Weights of a small GPT-style language model, trained from scratch on English Wikipedia.
Size: 8 layers, 8 heads of 64, MLP 2048 tanh GELU.
Architecture: learned and rotary positions, tied embeddings.
MLP neurons of a small language model. Each row is named by its layer, matrix (up: input weights) and neuron, and shows model dimensions 336-463. Each number is 128 + 24 x the weight over its row's rms, rounded and kept within 0 to 255. Numbers have three digits each.
Before each neuron's rows, "fires on" lists the tokens most often at its 100 highest values on Wikipedia text that the model never trained on.

fires on: " as", "As", "|---|---|---|---|", "H", " As", "4"
L2.up639:144132129106135136106143174092118133123098102132157140101109130119157183057173137130133148092125152112123140123117155116123123121161135108135148102154141152127156100095161106186123084130088114103105122175113104117128127086101114128109107109115095127106110111111110101193125177108146169133111127157136114118097136133084147147139159141155169130091143067127089088099099132116156132116141

fires on: " F", " series", " Series", " book", " books", " film"
L2.up2009:112138157147132132124130136185114172109124159095105115137097092130132151116133125130129130109141131140146113091129110167098138123100148114143164120137130107149144138104084129148105121137109149109097117106080101123146116124089133144145129165144127125150118121106153132132119144124123136129122123091149111089118124110081136152121090105149155129135141096151149088168125113130120112132126

fires on: " the", " also", " E", "\"", "ey", "em"
L2.up1928:124146167102126109090138135108119187137100092143097144072131146096096100124128109139100145091137150145180108115121147105140118136108129149137138120128073142143116117153099170161079123150138129134072136098105143063117141132120120188111123115109163108149126170130115125174131128143091157174131133084145090145104112148125102142119130116179113108120091117101133130131105088110105148154150

fires on: " and", " ", " to", " not", "\n"
L2.up246:125123153107127119162144151148073153130079084140140142118135099091118154162135157147135131141062125122139127153114124175142121124139117129127124113166142129130126102134128148085143125121131144129138130149170131131105114152164126190119140128165130147154130135129154140155113110162135129169109125066112150101160142169113164125146139132123123126153141100117103091096142160125121172084148

fires on: " ", " only", " +", " top", " all"
L2.up406:125161137155145059106087138152126102122094133127124132169136103129119100130091159130140083140111122095108072116114133133145148127092134127099136166135078132098117143119100179131120133124093143115099157144104076129122108130117118105132169094118157136142129096175119155186153143155104142125156170085135127120104152080138108123099131143118141128138127137127163115121178127136118118134121

fires on: ")", "'", "\"", " known"
L2.up1247:113165119134121117158125118122109103167146146127122142123145157124162161103118113131092095110117117114126131102132133188122120122128173136121122101122116185094088153098132119147111110101094129123115130116104121148136122099117146119140136095143154142156098113129093087115135135156157127117154097128154112135112090106161087149116102125126124096108096097122093146142121098160110173157122

fires on: "–", " line", "===", " lead", "\n"
L2.up1304:134099184139150110150114137137119133138137147114140131153144146112083130124148099126107125149139108153141125114141119123134161151142130165103157106135176101138114178153115133134163114109124138112111176104089121187074129149115155133162136119105130122185155138133100075163129158194160132155122124142140148115105083132172123131123164157163130145085143153105143125111163098078159168094138

fires on: "'", "0", " single", " Daily"
L2.up823:124151155101171151156144150145110179126123150126129097102115161096162123147121172165150127116116116097107122157158173127112140126122126133091166127131151145108130166128138113145120135158131139150095135115116095136161081100113133112123121094122133169158137106116163123078131097118186105114137140126097133108140151081159095110145126129132144134053123143124189142144124106110171134133110

fires on: " ", "5", " un", "6", "3", " No"
L2.up1723:108122124129100119149144132120160142143124120088114164105181168129136111161056099071145122112109106125118113116088191089113123125175136102126111144174115096095104107136146164192128128105115105156128123151128097123168117138120130128122128108120147137173110148087131094126121128111139142170159089131114177131108146135099153155158117113120152139115161101122134084151125120115147117106125

fires on: " of", " from", "s", "S"
L2.up1643:130102141158093097133125131146130142132130159096124140087115093198146159183100161098103138112080126145131137115065143120142122139094135131084119121124142103164128124074131093142106124119107116072092072148115094137128125141163104113110099093128104164122148120140123129140136114123180116089117112111147143096165112126139144136064151103166137134106159116121119163133157147117091100120116

fires on: "en", "z", " her", "š", "hel", "ş"
L2.up834:167119156171140141120146100167140106101115131129113196105136152113137110081141133170121144162135142089086110149095161142152134115106142138120122146142099125130142122132139143088125158108150136136145145106100135128169122117178127113081123111083161180121075106137129128116148124094087104110116124080166165134137117116137135097144128084163128129109147134140134119115122103102134138076135

fires on: "'", " MS", " born", "MA"
L2.up426:145131136112128072108118158135125133132077162163126146169142119110135110147081153096113138114130132149124130165133141152105135139134141114104143140116150127099179103160135103144147150159132145104167082140152125167131133126103128096104157102094116106105132123136119146101088115115121125092130132139146120115143128072111144129093152112142138071118150099115107118149088122148154120135105

fires on: " (", " [", ")", "]", "[", "}"
L2.up1203:148153170127117133132097171170106178115122120129128132128115176109144141141119104110135160100111112072173111137101128167177177124136131173129149118099127085133134129110105117119113123105132108135138082108126098120133110124148118119131123156125130151134100108127187081106101149125162145138149124147135168122143066119125141134123106111123092108140133101114096102110085134136197107101120

fires on: " as", " for", "as", " with"
L2.up1624:150111189126128125175133127130119178095144104079122110115159124174162071097202126080137150130139139143170120088116081103139127117142144120102136149116121136101107121144139111126104121145122072094122118108117140140105102128122102149169134114134084149126138157125098185109133143136176130131100132119148170106125143143112105153184120139132121081113121118123134138163148115111154143088150

fires on: " in", " M", " House", " line", " he", "on"
L2.up1730:118125125186074123129078115114137153100140108128136118107107110169124134170104131141120156150150172077115130094122184153085153130179117149096136158114109120123088149191105133128122135133142120148069169080135109084136113081120150136083157114167137137134119119111086100148151142156148102089138155106151119123137081122120108139123121140145156076091144097134108099137151121043124133117118

fires on: " States", " US", " become", ":"
L2.up276:094175154112128120167129136147129131098128143129103148135096148141152134166128147112094133141101146135147155139139151091123188174127134128119129082121113133113124140120118134112154165145092109122106139107083118133101121126159144117152137165127152156124115130149140123112145156114154122157137140149092148121128150096150148133116155140111152121166121156112138123163102142125153135112105

fires on: " T", " part", "-", " number", "d"
L2.up1028:135147123154115158125170141139191149135105121171105122096150137139134125108127160115122152092128142114137130110151128140123161167117167092092145103141139132135088095111112119080151126126129140111155168137082130086131112112138127149132114104080131112130107154129152117169103112128095156116056137128132126127109108094134144120125107107064148140146107125125100136154105097131145146180114

fires on: " there", " There", " such", "There"
L2.up1328:121132148137119127131149128143134185125115111152136101123138109125135160097128114127135132092168168134124105120097141167141137101132138122179129168120108144134127122101135152149142128113133139195106136164129122162160116136159124138157081119134128120104125135144098163133129105099158168111151131140134160106133119091132136144115094151130153116063121133133083084078100121165112125114148

fires on: " D", " from", " while", " While", "While"
L2.up1420:157128096171138093130135139137142109114109136104129092139089152144125195116146113101155112165134128138109158140109147115165148150107147116131098082148130126154073107168100180139103135163111125102142147113107122112119104112112096123135119102157145139141104148108141133149111122129129153118075151162131115131143112077160111131132117109122113128137080134127124158132152100110124144141079